{"n_kv_head": 8, "head_dim": 32, "d_mlp": 704, "positions": "rope", "init_std_o": 0.00577, "optimizer": "adam_atan2", "lr": 0.00106, "decay_fraction": 0.418, "dataset": "wikipedia_en"}
MLP neurons of a small language model. Each row is named by its layer, matrix (gate and up: input weights) and neuron, and shows model dimensions 160-223. Each number is 128 + 32 x the weight over its row's rms, rounded and kept within 0 to 255. A neuron's up and down rows have the sign that makes its largest values positive.
After each neuron's rows, "fires in" lists the words (lower case) most often at its 100 highest values on Wikipedia text that the model never trained on.

L7.gate40 [117 140 127 133 173 188 114 214 123 111 128  87 152 104 170 133  81 106 121  90 104 107 147  71 142 102 134 140 181 118 106 198 149 153 132 133  85 104  90 118 151 178 130 132 137 133 143 114 148 108  69 101  93  93 104 117 157 167 122  85 146 113  91 128]
L7.up40 [124  99 119 146 125 147 127 143 111 118 170  94 141 120 184 219  55  67  84 121 119 111 122 106  97 142 135 164 170 116 131 193  67 145 148 156  94 106  98 100 129 172  79 110 163 143 117 115 126 122 106 146 109  92 100 119 144 155 125  94 200  74 141 130]
fires in: "ft", "president", "royal", "prévost", "natural"

L11.gate650 [114 123 143 142 151 116  98 138 121 179  94 144 114  76 136 131 138  83 171  99 159 160 119 148 108 155  92 155 169 124 124 152 153 181 107 115 131 159  58 130 118 139 140 108  98 187  96 133 129 166 108 174 119 116  90 144  84 146 197  61 117 137  82 175]
L11.up650 [146  97 112  51  99 131 189  79  75 139 159 121 173  94  60 117 119  94 140 106  98 111 166  82 178 113  84 162 130 126 137 143 138 107 144 112 113 162 119 148 138  71 138 123 136 122 145 135  90 116 153 123 143 131 152 137 118 106 200 117  73 106 110 183]
fires in: "high", "north", "low", "strong", "higher"

L9.gate5 [140  88 116 179 158 133 105  39 157 154 131 139 120  91  77 158  95  54  96 205  93 155 115 123 109 101 123 118  77 125 213 118 174 114 166 124  37 179 179 155 145 157 161 121 133 108  98 136 132 105 125 115 132 142 150 164  83 162 196  92 108 126 116 140]
L9.up5 [153  95 111 161 150 157 125 103 126 129 149 143 144  87 116 110  94  91  99 204 101 137 114 141 147 116 114 150  96  84 167 138 151 153 176 109  98 166 202 139 131 150 169 167 135 141  99 143 143 129 101 103 123 125 190 131 108 138 208  80  91 103 103 134]
fires in: "year", "match", "race", "win", "game", "round"

L10.gate458 [142  90 127 171 130 213 192  92 136 132 179  69 103 106 145 112  77 116 165 101 165  83 107 169 109 109 125 140 154 145 148 129 117 143 126 146 127 153 192 117 118 143 127 136 101 106 131 163  93 128  88  76 137 129  90  85 138 162 154 105 141 165 115  91]
L10.up458 [111 127 127 208 137 150  94  81 198 124 134 130 136  78 115 124 105 127 132  99  88 120 118 147 135  79 108 122 147 125 142 110 102 140 215 105  92 140 152 163 109 129 113 126 118 129 118 166  75 141 131 157 185 154 125 132 165 153 169 113 157 152 122 146]
fires in: "family", "name", "father", "date", "species", "namely"

L11.gate419 [101 163 162 132 115 136 118 116 106 124  96  82  67 166 124 162  81  92 118 126  61 138 127 155 132 134 117 137  77 146 148  99 149 122  55 119 113 119 111 162 151 142 174 165  93  80 168  98 126 132 123 152 107  74 144 166 124  89 130 120 105 119 165 165]
L11.up419 [113 123 138 126 110 144 127 111 151  89 120  93 131 139 150 184 110 138 186 179 225 169 146 106 140 146 114  73 177  80 172  90 117 124 175 187 148 112 100 110 139  63 144 124  99 124 127 164 146 154 173 166 166  91 117 168  96  72 132 135 112 234 165 128]
fires in: "by", "from", "there", "since", "her"

L3.gate44 [118 104 149 129 152  74  86 117 220 183 124 123 186  99 156 188  95 132 151 142 149 138 121 179 117 164 103 127 164 123 170 114 127  87 134  92  57 137  46 178 120 146 118  93 142 119 120 110  96 122  96 128 122 132  79 100 123 127 103 207 177 170 120 181]
L3.up44 [141 112  90 154 145 126 189 134 179  96 110 165 135 133 188  67 177 112 152 182 163 104 175 151 102 129 136 123  84 122 163 117 162 168 158 135 111 137  88 144 113 200 102 129 110 161  89 143  93 164 103  98 103 133  39 137 119 113 129 110 176 187 145 146]
fires in: "worked", "books", "working", "abdullah"

L15.gate237 [173 159 110 131 136 145  97 139  85  87 159 182 167 112 153 143 137  97 125 102 160 113 109 216 139  82 179 120 163 141  93 123 109 106 104  84 113  98 131 132 135 115  56 139 118 154 131 209 131 165 106 125 106 181  91 126 140 174 121 149 113  78 103  82]
L15.up237 [ 75 159 141 148  80 109  87 122 122 125 116 152 137 178  99 147 153  59 131 110 153  90 109 118 113 180 109 100  91 120 142 103 103 121  89 132 117  84  44 202 141 145  72 122 155 135 121 153  93 158 143  58 159 118  69 171 121 142 158 185 134  64  96 105]
fires in: "the", "born", "included", "part", "sold", "awards"

L17.gate132 [102 129 191 121 160 155 157 119 113 122 158 116 126 123 152 130 157  84 180 190 129 149 138 170 188 101 138 179 126 133 145 178  70 113 126 138  78 158  89 150  89 135 163 126 106 138  82 162 187 102  84 188 122 159  94  97 133 137 138 117 139 134 139  77]
L17.up132 [114 189 154 126  97 103 101 106 134 105 106  90 105 114  81 172 133  90 105 137 203 136 162 173 109 189 124 156 120 148 155 153  84 174 113 142 171 189  85 159 126 189 123 152 160 168 134 187 122 126  90  99  83 189 103 176 110  45 137  92 145  94 151  88]
fires in: "and", "the"

L4.gate572 [187 133 121 118 145 143 181 164 113  69 167 134 168  91 113 144 116 148 113 100 127 111 112  96 145  94 154 128 137 231 133 139  90  96 100 120 135 142 113 145 102 122 145 132 130 174  87 116 151 137 157  81  84 175 128  79 123  65  66 141 108 145 106 126]
L4.up572 [193 140 114  52 121 152 135 122 122  87 112 145 136 113 134 143 114 126 125  74 151 123 130 142 198 136 131 126 157 138 199 166 135 151 120 102 139  95 112 107 148 156 137 106 103 135 116  85 152 142 126 193  82 156 148 175 107 141  47 108 119 163  96  76]
fires in: "5", "lorena", "centenary"

L10.gate649 [ 94 136 119 122 182  94 111 104  56 199 149 162 126 119 145 117 150 191 156 128 131 219 177 170 160 130 139  44 144 111 131 190 142 160 131 111 103 145 135 102 139  85 102 108 125 146 141 124 124 105 128 158  96 135 110 103 122 138 144  96  66  94 183 132]
L10.up649 [128 145  95  81 140 102 118 188  87 131 148 127 128 103 126  98 159 127 170 164 134 235 121 173 150 132 150  73  98 157  97 109 194 140 115 111 177 155 188 118 173  91 135 117 119 170 189 122 128 128 132 187  82 124 111 108 128  81 167 131 127 114 128 129]
fires in: "all", "well", "alliance"

L19.gate131 [157 150 114  93 155 147 157 144 148 133 109  36 124 152 145 140 121 117 165 199 126 147 132 106  94 163 110  84  97 219 182 144 125 102 108 121 114 157 132 172 104  78 121 122  74 144 132  74  97  77 151 173 170 117  70 151 150  91  53 149 137 162 109 164]
L19.up131 [145 212  95  68 124  89 136 132 179 107 140 113 111 140 163 164 108  89 164 129 125 171 105 141 121 147 160 111 101 109 148 131 144 130 171 135 134 139 130 185 130 152  98 103  51 126 130  72 151 116 138 147 156  99  94 171 140  86 150 169 107 117 110 150]
fires in: "until", "died", "born", "from", "office", "since"

L4.gate460 [114 105 146 211 129  88 119  94  86 156 143 142  93  70 126 101 142 142 133 164 117  77 172  97 117 143 139 153  94 134 105 128 169 140  90 168 125 100 157 164 146  85 157 128  94 106 108  99 133 144 159  97  71  65 101 122  95 129 149 103  87  80  90 170]
L4.up460 [ 83 163 167 146 133 129  80  90 107 114 145 141 141 138  91 117  99 156 134 130 123 149 173  68 164 106 125 131 140 131 100 214 121 119 136 125 182 131  80 170 137 155 128 175 138 103 180 161 103  99 162 133 125 135 100 168 123 136 126 116 187 106 143 126]
fires in: "which", "what", "player"

L15.gate521 [ 95  49 118 223 123 147 175 116 145 152 134 132  87 104 101 114 138 105  75 115 154 125 108 173  85 105 131 134 136 160 119 182 113 168 181 115 117  19 149 123 121 124 139  77 189  98  88 126  97 122  73 144 136 182 139 117 120 137 105 119 157 121 157 146]
L15.up521 [141 110 125 110  93  54 116 175 132 125 105 111 132  91 159 137  92 157 169 126 140 108  90 125 135  89 102 121 147 158  49 136 138 132 219 118  94 114 160  41 118  96 114  91 130 147 136  83 185  97  89 183 131 182 150 125 103 137  91 180 143 124 215 158]
fires in: "in", "to", "the", "by", "at", "and"

L12.gate369 [ 99  72 107 105 120 137 117  97 201  77 140 150 103 141 170 169 142  63 113 121 154 150  55 111 171 160 141 136 115 108 172 109 133 155  56  51 123 126 134 135  59  97 132 152 137  89 118 119 125  75  97 118 146 150 153 174  86 111 165 145 105  49 132 171]
L12.up369 [111  65 118 114  90 127 131 163 129 167 124 121  99  92 126 171  86  98 174 150 140  95  98 108 169  98  86 109 117 148 126 170 173 117 149  96 132 116  98 105 136 162 104  93 168 134 156  91  85 101  64 129 179 126 154 108  86 101 163 128  95 136 110 158]
fires in: "use", "signed", "created", "produced"

L17.gate29 [176 107 140 125 147  97 106 158 147  96 117 122 129 125  77 104 140 175 121 127  72 153 154 147  63 138 143 122 134 220  92 165 137 179  96 161 174 152  99 167 109 109  97  71 161 127 130 147  78 164 175 140 133 168 153 181 147 106 113 153 134  55 130 103]
L17.up29 [122 102  96 133 124 150 169 170 174 114 134 106 130 151 201 136 120 203 194 117 118 145 126 193 131 166  86 142 105 150 120 104 173 128  99 113 113  62 151 116 117 134 127 202 130  70 172 164 156  85 112 177  96 153 117 134 136 145 126 117 121 134 115 129]
fires in: "for", "is", "miniseries", "part"

L4.gate39 [ 76  89 136 114 185 143 108 173 153 151 128 157 138 145  97 155 157 112 113  67 127 157 120 139  86 108 100 107 111 113 108 158 152 167 138 156 192 103 105 172 152 139 103  98 109 115 114 126 131 119 113 143 118 130  92 118 151 137 103 133  96 124 154 102]
L4.up39 [ 94 122 158 170 145 132 153 151 137  97 155 159 109 135 105 119 161 114 136 173 169 138  94 218 137 131  92 120 102 209  95 144 170  67 135  84 133 156  76 133 123 147 134 150 124 136 120 178 107 117 100  94 140 139 172  89 140 136  94 112 142 143 158 114]
fires in: "known", "developed", "04", "ministry"

L19.gate493 [150 157 130 130 122 163 121  74 194 137 185  78  77 177 155 151  96 160  92 133 150  69 118 135 110 112 123 163 100 120  98 137 123 129 176 145 130 100  91 118 137 141  98  79 125 168  87 134  78 153  71 129 103  85 113  97 198 128 107 160  75 100 178 137]
L19.up493 [100  96 153 187 128 118 124 116 195 159 188  89  89  97 144 107 139 149 115  86 166  91 134 115 129 154 117 115 143 136  82 186 164  90 130 116 154 116  93 149 130 159  87 132 156  45 218 141 152 111 176 119 156  84 155 147 122 125  66 137 170 120 120  84]
fires in: "is", "be", "are", "to", "then", "were"

L11.gate430 [141  85 117 132 144 168 155 126  92 106 127 159 128  98  78 118 105 121  91 106 131 149 129 168 100 104  95 129 134 199 125 120 156 127 103  86 139 114 116  95 129 130 152 179 144  61 167 141  96 134  93  84  51  76  52 138 146 116 127 139 140 157  84  74]
L11.up430 [ 69 121  90 117 135  73 118  84  73 145 151 106 133 113 102  79 144 111  95 187 133 136 100 109 166 100 149  99 129 102 184 102 134 130 154 170 144 154 107 185 125 168 136 103 126  57 145 139 125 168 110 125 132 143 140 128 137  96 224 101 171 215  84  66]
fires in: "name", "date", "year", "years", "results", "part"

L10.gate417 [125  97 123 144  86  87 125 110 178 155  95 174 142 122  94 142 149 127 149 143 150 142  75 125 147 100 141 169 155 123 168 134 123 124 178 138 136 139  87 121 132 122 163 133 117 155 140 144 119 135 140 161 140 127 109  59 118 119 193 110 116  75  95 124]
L10.up417 [135 101 115 122  94  77 127 161 179 148 112 142 175 118  69 137 131 114 120 116 129  92  92  92 147  99 168 155 132 115 185 130 103  98 182 138 106 147 107 123 133 134 163 163 134 170 123 134 100 154 155 155 174 127 129 113 114 106 194 137  91  88 112 129]
fires in: "high", "red", "low", "green", "greenlee", "lowndes"

L11.gate555 [158 144 180 136 141 114 129  72 136 152 108 148  83 123 163 155  73  79 132 127 106 144 143 216 117 134 136 108 173 106 148 103 123 145 134 176 112  95 144 133  82  58 122 122 135 143 162 160 184 109 112 156 153  73 139  85 108 122 126 137 160  85 185 139]
L11.up555 [141 145 177 130 167 108 129 118  98 211 130 143  58 196 144 143 145  72 146 127 139 157 112 190 183  74 125 140 160 105 173 164 145 183  89 146 132 107 131 179 117 153  99 185 104  98 128 131 169  53 136  62 128 114 127 129 107 153 190 126 118 131 134  75]
fires in: "4", "leadership", "9", "awards", "following"

L10.gate197 [140 144 127 112 168 116 133  65 142 116  98 129  97 124  91  85 131 126 110 130 113  76 152 173 120  82 109 125 166  92 115  90 112 137 158 213 145  89 111 145  87 116  45 150 149 144 127 175  75  90 104 155  96 129  57  89 145 114 117 122 152 122 164 156]
L10.up197 [168 122 169 128 172 118 170 100 130 167 100 105  61  80 109 106 121 136 148 112 114  48 163 120 136 168 105 127 154  81  95  35 113 131 154 152 161 139  70  57 156  77 113 122 127 101 145 175 112  67 141 128 127 209 135 117 175 131 100 192 132 174 141 156]
fires in: "she", "he", "they", "heller"

L20.gate598 [ 95 130 136  98 194 102 102 153 121 155 154 134 131 184 113 157 145 127 115  94 111 108 183  78 134  92 182 145 121 182 141 143  91 168 157 144 157 124 153 145 103 159 162 127 119 140 123  90  77 192  64 108 115  61 152  99  85 117 107 141 144 135 148 123]
L20.up598 [161 142 171  79 126 132 131  66 124 117 108 103 141 138 145 181 125 181 146 120  97  77 113 117 138 149 135 113 102 142 117  62  90 100 150 129  34 102  89 175 171 131 115 137 120 158 147 147 118 132 120 171 139 152 117 136  94 113  97 172 148  43 111 135]
fires in: "is", "has", "are", "by", "was", "with"

L19.gate18 [225 160 182 135 128 149 148 139 193 131 144 156  77  90 192 131  94 129 126 105 144 121  96 149 149  85  81 128 119 128 168  85  94  81 197 124 102 147 129 128 104 138 123 108 129 140 111 175  95 158  90 123 119 143  56 127 102  94  78 121 167 102 109  86]
L19.up18 [196 112  96 119 138 129 125 130 155 133 103 100 114 134 164 183 153 163 153 133 113  57 109 117 125 118 118 108 128 136 172  66  73  79 147 112  92 137 131 136 172 139 147 148 121  67 126 192  51 123 105 106  88 168 102 180 155  77 129 145 185  89 115  96]
fires in: "was", "were", "been", "are"

L9.gate334 [161 183 190 182 160 119 162 126 105 140 156 140 107  61 117 177 118  54 134 109 144 136 150 193  81 138 137 132 106  81 134 168 100 188 185 122  94  98 102 165  44 158  79 126 185 132 157 147 125 155  95 131 137  69 125 128 108 170 132 140 106 145 139 153]
L9.up334 [149 119 198 151 201 136 148 116  93 151 169 121 119  85 164 191 117 106 130 109 103 133 127 183  64 158 160 121 123  88 128 171  95 143 154 118  95 120 111 155 124 174 109 139 161 129 114 133 158 153  76 112  72  86 144 136  88 148 124 135 135 155 139 172]
fires in: "10", "22", "8", "9", "21", "4"

L11.gate50 [ 79 147 113 149 150 148  55 142  94  96 115 189 155 101  95 175 115 117 120 113 112  92 103 131 126 190  83 134 165 131 166  95 134  96 116 104  87 152  80 112 115 157 181 127  62 155  84 155 122  99 117 122 129  17 109 133  96 130 113 104 128  70 110 125]
L11.up50 [125 136 144 122 103 193  79 107  91 115 120 225 122 110 122 142 124  74 108 149 144 136 105 147 169 153 152 127 108 178 133 133 134 157  70 103 101 130 223 113 133 145 203 151 110 105 108 124 125  72  81 108 138 111  94 159  94  97 158 105  79 124 128  62]
fires in: "years", "year", "days"

L15.gate641 [125  88 102 155 106 101 177 183 120 110 136 150 164  72 132  79  93 139 139  93 119 137 185  87 126  95 119 157 130 147  95 152 144 112 131 131 166  90  97 150 111  78 112 120 111 132  16 158 173 125 113 152 204 168  98 124 113 143  78 125 108 120 155 125]
L15.up641 [105 109 118 167  40 145 146  91 175  97  82 131 107 127 123 108 141 161 144 132 122  89 182 190  87 124 166 189 109  95  29 146 127 121 110 138 197  86 125  86 117 121 112 113  98 131 122 139 152  69 133 130 146 144 118 107  73  97  91 130 121 120 169 116]
fires in: "by", "at", "in", "as", "following"

L3.gate67 [162 121 125 150 129 113 104 117  97 148 117 133  98 124 181 146 153 176 118  76 156  79 137 189 164 147 132 116 154 179 115 181 110  55 146 123 128  73 193 211 210 120 106 126 166  75 176 127 194 109 129  82 198 173 127 130 157 137 130 141  81 144 137  90]
L3.up67 [159 144  77  90 162 101 144  85  92  74 157 164  97  57 122 127 150  94 178 124 118 168  95 187 134 125 136 131 137 157 139 178 140 157 139  93 195 144 143 157 124 131 165 155  87 159 160  93 103 146 154 229 142 203 182 158 171  98 179 148 122 116  78 159]
fires in: "other", "pavn", "rsv"

L4.gate444 [141 101 192 106 124 181 192 101 128 134  42 120 168 139 161 121 138 172 185 114 131 148 219 172 104 125 110 127 122 160 145 126  81 109 111  76  66 108 126 135  97  68 164 181  91 141 136 118 175 140  93 158 150 160 112 121 109 195 127 143 121 194 147 118]
L4.up444 [127 170 125 131  96 102 184 115 201  95 136 148 109 174 113 168 136 125 177 185 122 152 111 166 104 131 113 128 194 153 129 116  83 117  81 137  16 118 125 152 144 157 175 226 133  93 105 126  49 190  96  71  91  94 111 104 163 140 126  77 133 195 145 129]
fires in: "some", "post", "dst", "somewhat"

L19.gate641 [142  87 120 142 120 129 164 103 134 121 149 152  65 152 103 153 114  74 136 171 125 113 181 133 134 150  99 198 175 148 139 189 121 151 122 122 104  74 120 123  69 126  96 127 140 131  57 148 130 123 152 114 104 113 148 128 148 146 121  75 141  53 154  99]
L19.up641 [114 163  84 118 128 156 107 102 118 127 142 164 132 144  84 181 124 134 160 156 120 127 107 136 123 141 126 105 113 190 128 127 113 137 136 146 154 149  77 120 107 157 169 110  63 158 137 118 152  59 143 207 144 160  86  73 155 147 109 161 176 118 125 123]
fires in: "on", "in", "of", "at"

L17.gate172 [159 151 148 189 183 130 129  77 179 151 172 114 127 128  84 165 114  98  77 109 111  81  94 120 139  89 146  70 144 179 110 170 155 170 148 126 105 156  95 140  81 152 157 122 115 106 124 125 109 113  91  97  90 144 133 130 146  92 149 180  65  92 114  95]
L17.up172 [120  72  70  98 136 165 156 138  83 163 133 154 136 133 165 153  73  90 107 111 153 125 102 134 128  74 127 119  80 154 157 173 100 147 154 146 131 113 178 108 113 184  65 205 133 130 178 195  60 148 145 161 106 183 155 132 138  87  98 149 139  95 126  67]
fires in: "was", "been", "also", "be", "then", "were"

L12.gate153 [126  80 155 135 121 115 166 193 162  95  85 138  93 151 146 156 124 101 154  40 128 116  93 132 101 164 107 133 137 168 127 135 137  40 100 112  25 128 157 122 144 135 158 119 102  75 140 111 135 168 108 123 109 110  85 137 143 160 183 107 171 168 121 114]
L12.up153 [113 101 171 191 159 112 156 125 170  90 115 147 122 164 155 103 127 163 111 110 152  95 130 122 145 214 169 130 194  97 138 119 138 128 199 133 137 101  70 139 127 139 157 208 117 113 112  84 148 127  82 101 129 170 113 123 103 152  85 150 124 164 110 131]
fires in: "some", "worked", "working", "production", "1803", "somewhat"

L3.gate284 [132 185 142  87  77  99 100 100 129 104 152 151 146 104  97 143 115  71 168 120  71 101 124  81 158 152  71 126 170 162  99 102 100 163 135 101 122 153 184 101 121 128 144 124 174 179 184 151 152 170 155 123  91 138 163  72 141 150 174 164 107 105 148 118]
L3.up284 [159 120  62 136 154 118 138 153 170 137 106 145 158 181 146 132 169 114 155  79  92 149 138  74  59 164  88 167 107 120  74 158 121 155 120 139 146 187 104  81 115 117 158 104 120  87 110 128 113 152 110 191 131 136 118 125 178 167 132  45 119  94 122 136]
fires in: "2016", "platinum", "2005", "times", "gbr"

L20.gate702 [142 176  74 118 138 128 170 106 157  52 179  81  80 164 118  91 127  99 138 149  74 130 126 193  46 129 129 121 148 125 141 163 114  78 153 139  88 160 176 126  81 104 117  76 188 161  83 129  68 162 117  91 119 110 136 104 140 127  83 157  94 128 100  56]
L20.up702 [104 143 159  68 109 146  60 126 100 132 154 179 129 117 144 112 148 121 138 190 117 164 141 154 103 140 115 146 157 158 117 159 100 108 135 105  84 126 129  49 136 117 199 161 116 122 103 136  94 122 162 106 160 123 103 124 210 119 122 127 123 143 120 104]
fires in: "would", "will", "to", "did", "could", "may"

L4.gate678 [113 134  70  76  86 149 139 124 104 139 143 128 215  87  90 147 117  69 162 103 121 186  78 101 178 150  96 134 121  92 127  64 138 155 112 184  78 121 151 159 154 197 163 105 162 108 112 117 162 151 110 150 119 117 149  93 123  84 124 143 134  69 152 189]
L4.up678 [133 109 152 166 129 186 119 134 111 112 163 151 155 103 112 145 166  70 112 111  44  91 118 128 176 149 149 116 112 132 155 149 143 145 157 195  90 155 124 135 125 127 121  38  88 170  88 130 127 158 124 109 143 105 148 115 143 182 219 153 159  76 126 110]
fires in: "year", "days", "interest", "command", "month", "abdullah"

L20.gate69 [ 83  73 122 170 105 136 142 143  91 146 104 176 153 133 169 126 140  71  85 120 188 142 108 152 106 198 168 139 134 152 130 100  95 139  95 145 164 120 148 123 118 138 133 177 101 132 125 104 113 148 133 100 140 112 155  73 137 133  67 104 133  51 123 158]
L20.up69 [180 160 170 161  86 139 177 105 142 146 190 143  62 105 125 113 146  91 124 179 146 138 117 116 109 145  95 166 157 120  91  83 127 131  80 113 123  88 140 114  70 114 137 108  99  97  79  74 142 121 168 137 107 162  80 148 114 127  72 186 141 122 105 127]
fires in: "under", "at", "upon", "on", "understanding"

L3.gate15 [128 149 117 135 117 151 143 114  69 117 126 153 129 130 121 160  78 154 161 120 149 146 121 121 121 115 137  90 108 113 129 177 113 120 129 140 157 183 148 145 133  41 150  91  72  91 145  98 191 255 130 157 151 123 104 143 142 102  94 144 171  69  94 108]
L3.up15 [119 197 196 132 177 130 183 132 143 163 125 181 140 110 103 129 144 126  92 130 115 101 122  85 158 133 111 111  74  93  73 124 136 105 156 127 168 108 119 124  38 116 105 125 100 144  81 117 184 144 129 105 134 136 119 152 142 104 130 100  94 157 200 133]
fires in: "can", "system", "animal", "animator"

L17.gate429 [116 127  91 170 124  82 155 114 137 130 147  94  68 134 142  91 136 138 207  85 167  97  80 182 130 119 123  65 114 135  97 158 105 120 131 138  95 163 162 120 105  55  75 127 145 132 128 107 173 169 110 141 108  87 124 130 134 118 139 188 121 107 141 111]
L17.up429 [ 80 135 128 179 137 123 133 109 152 142 128  47 107 102 110 134 116 191 140 117 119 129 125 113 158 118 154 178 137 122 117 169 149 110 126 152 164 191  86 133 142 103 250 133 101  40 127 116 114 101 130 128 113 134 138 160 177 117 164  85 112 128 153  79]
fires in: "which", "that", "win", "where"

L3.gate230 [126 115 198 113 168 144 111 122 147 138 108 118 143 118 145  96 143  72 160  93 139  93 122 134  70  94 124 167  96 158 139 130  98 145 121 137 104 164 155  78 108  41  91 124 172 121 130 128  51 143  84 121 140  57 146 121 131  86 100  93 127 108  73 132]
L3.up230 [131 120 127 116 147 157 131  96 137 139 109  80 133  55 157 134 144 127 115 156 137 193 128 139  88 150 109 139  98 150 121 144 126 175 129 184  97  91 129 104 195  81  79 160 127 102  75 134 143 183  55 215 150 105 154 118  92 133  73 112  96 100 129 139]
fires in: "by", "saratoga"

L9.gate435 [156 156 141 179 109 151 112  78 112 154 103 224 119 128  39 148  99  87  58 143 100 119 139 120 140 151 134 133 129 183 117 143 119 160 103  60 144 160 117 147  64 192 132 111 177 115 119 130  90  87 103  72 104 170  88 151 122  94 170 112 101 138  93 157]
L9.up435 [125  97 131 100 118 121 139 127 178 167 168 127 162 136 120 148 139 122  96 166 161 180  97 157 151 123 115 150 147 157 141 103 126 161  92  19 153 114  90 114 112 167 169 151 187 144  83 127  70  78  87  85 142 143 100 126 171 118 109 159 100 119  70 111]
fires in: "use", "used", "using", "limited", "instead", "full"

L10.gate259 [153 151 120 101 140 146  89 106 166 151 138  94 115  88 136 141 119 129 119 121 117 119 117 157 170 112 138 153 110 147 157  84 140 101 103 104 135 165 128 126 109 187  89  99 131  81 123 178  87 158 107 177 151 167 120 165 113 145 168  83  78  94 112 106]
L10.up259 [153 117  99 110 163 137 111 198 125  93 142 159  81 132 170 105 146 101 148 163  80  89 158 171 152  38  95 120  60 130 175  93 146 112 115 166 141 165 117 124 118 171 116 152 109 141 164 145 113 148  79 104 162 134 112 128 110 154 140  82  84 126  91 117]
fires in: "death", "life", "daughter", "son", "preceded", "wife"

L14.gate181 [136  75 163 124 131 124 118  79 167 122 115 112  76 134 156 158 117 116 129 156 137 106 195 104 122 129 190 134  69 147 103 135 123 126 127 131  99 123 126 163 120  73 209 149 134 127  47  90  89 140 141 180 132 123 114 121  82 104 179  67 100 136 120 144]
L14.up181 [ 92 123 153 186 124 147 173 123 186 129 130  88 149  99 163  97 191 155 113 136 146 204 125 100 131  64 141 134 106 132 130 107 161 117 162 141 162 104 160 121 107 112 100  87  78 159 101 133 164 152  52 151  92  99  48 101 119  93 142 168 139 129 110  68]
fires in: "during", "over", "along", "due", "by"

L4.gate106 [100 106 106 114 131  96 112 148 129 165 148 185 149 133 131 165 114  87 181 147 169 159 208 112 133  98 156 170 128 118 107  92 147 182  97  91 114 178 119 155  92 127 133 122  96 184 178 147 173 117 104 111 135 106 102 187 112 139 144 112 129 108 154  95]
L4.up106 [102 127 125 107 155 155  91 154  97 124 139 121 126 133 144 185  83  90 111 134 116 178 143  99 126 120 135 150  88 125  95 101 126 160 172 105  76 154 138 143 179  70 127 159  45 204 130 126 113 154 131 165 137 110 141 157 146 133 168 112 105 115  83  63]
fires in: "24", "1967", "line", "development", "terms"

L7.gate613 [102 125 105 128 154 106  74 150  98 113 110  79 125 135 120 161  84 142 155 120  84 171 113  98 121 187 157  56 112 167 114 114 123  63  59 190 131 123 115 141 112 144 117 105 124 164 121 130  87 141 156 100 138 168 159 169 167 188 158 138 123 128 130 151]
L7.up613 [121 164 149 198 158 120 107 107 101 113 143 132 138 128 148  82 133 200 136 112 101 101  95 128  88 174 133 165 214 113  78  92 164  47 133 154  70 144  98 100 121 159 112  88 158 111 101 109 152 103 131 209 101 134 112 138 112 108 136 145 151  97  70 157]
fires in: "not", "year", "office", "finally", "hitchcock"

L15.gate684 [188 155 146 180 141 205 133  91 121  99 133 117 174 109  79 133 115 151 103 140  46 135 163 199 136 108 100 130 169 123 126 180 102 176 190  99 198  82 152 100 103 108 127 105 162 171 122  98 196 110  87 136  65 113 173 106 157 172 165 209  97 117 155 137]
L15.up684 [112 131  92 140  98 105 149  90 151 127 143 141 111  51  89  75  90  87  77 133 137 127 133 104 139 158 120 132 140 199 148 169 154 123 209 157 129 115 154 104 108 126 106 176 144  72 140 137 126  85 147 143 112 196 136 143  88 150 162 109 174 139 152 124]
fires in: "was", "then", "he", "later", "to", "she"

L9.gate615 [160 118  77  87 139 161  90 177 139 160 141 162 103 137 152 182 129  70 129 120 122  71 188 132 146  85 102  92  82  92 130 149 190 120 148 154 158 180 134 133 155 164 163  86 123 159 167 100 135 154 149 167 183 176  98 191 123 118 204  70 162 178 163 129]
L9.up615 [171 124  74  76 160 151 104 191 133 124 166 124 132 155 130 161 139  80 116 147  78 103 153 143 167 103  88  97  55 145 139 140 212 104 171 187 160 124 181 125 148 157 145 103 150 118 170 122 139 125 141 111 212 153 142 179 109 151 177  46 151 158 134 113]
fires in: "life", "death", "love", "peace", "politics", "novel"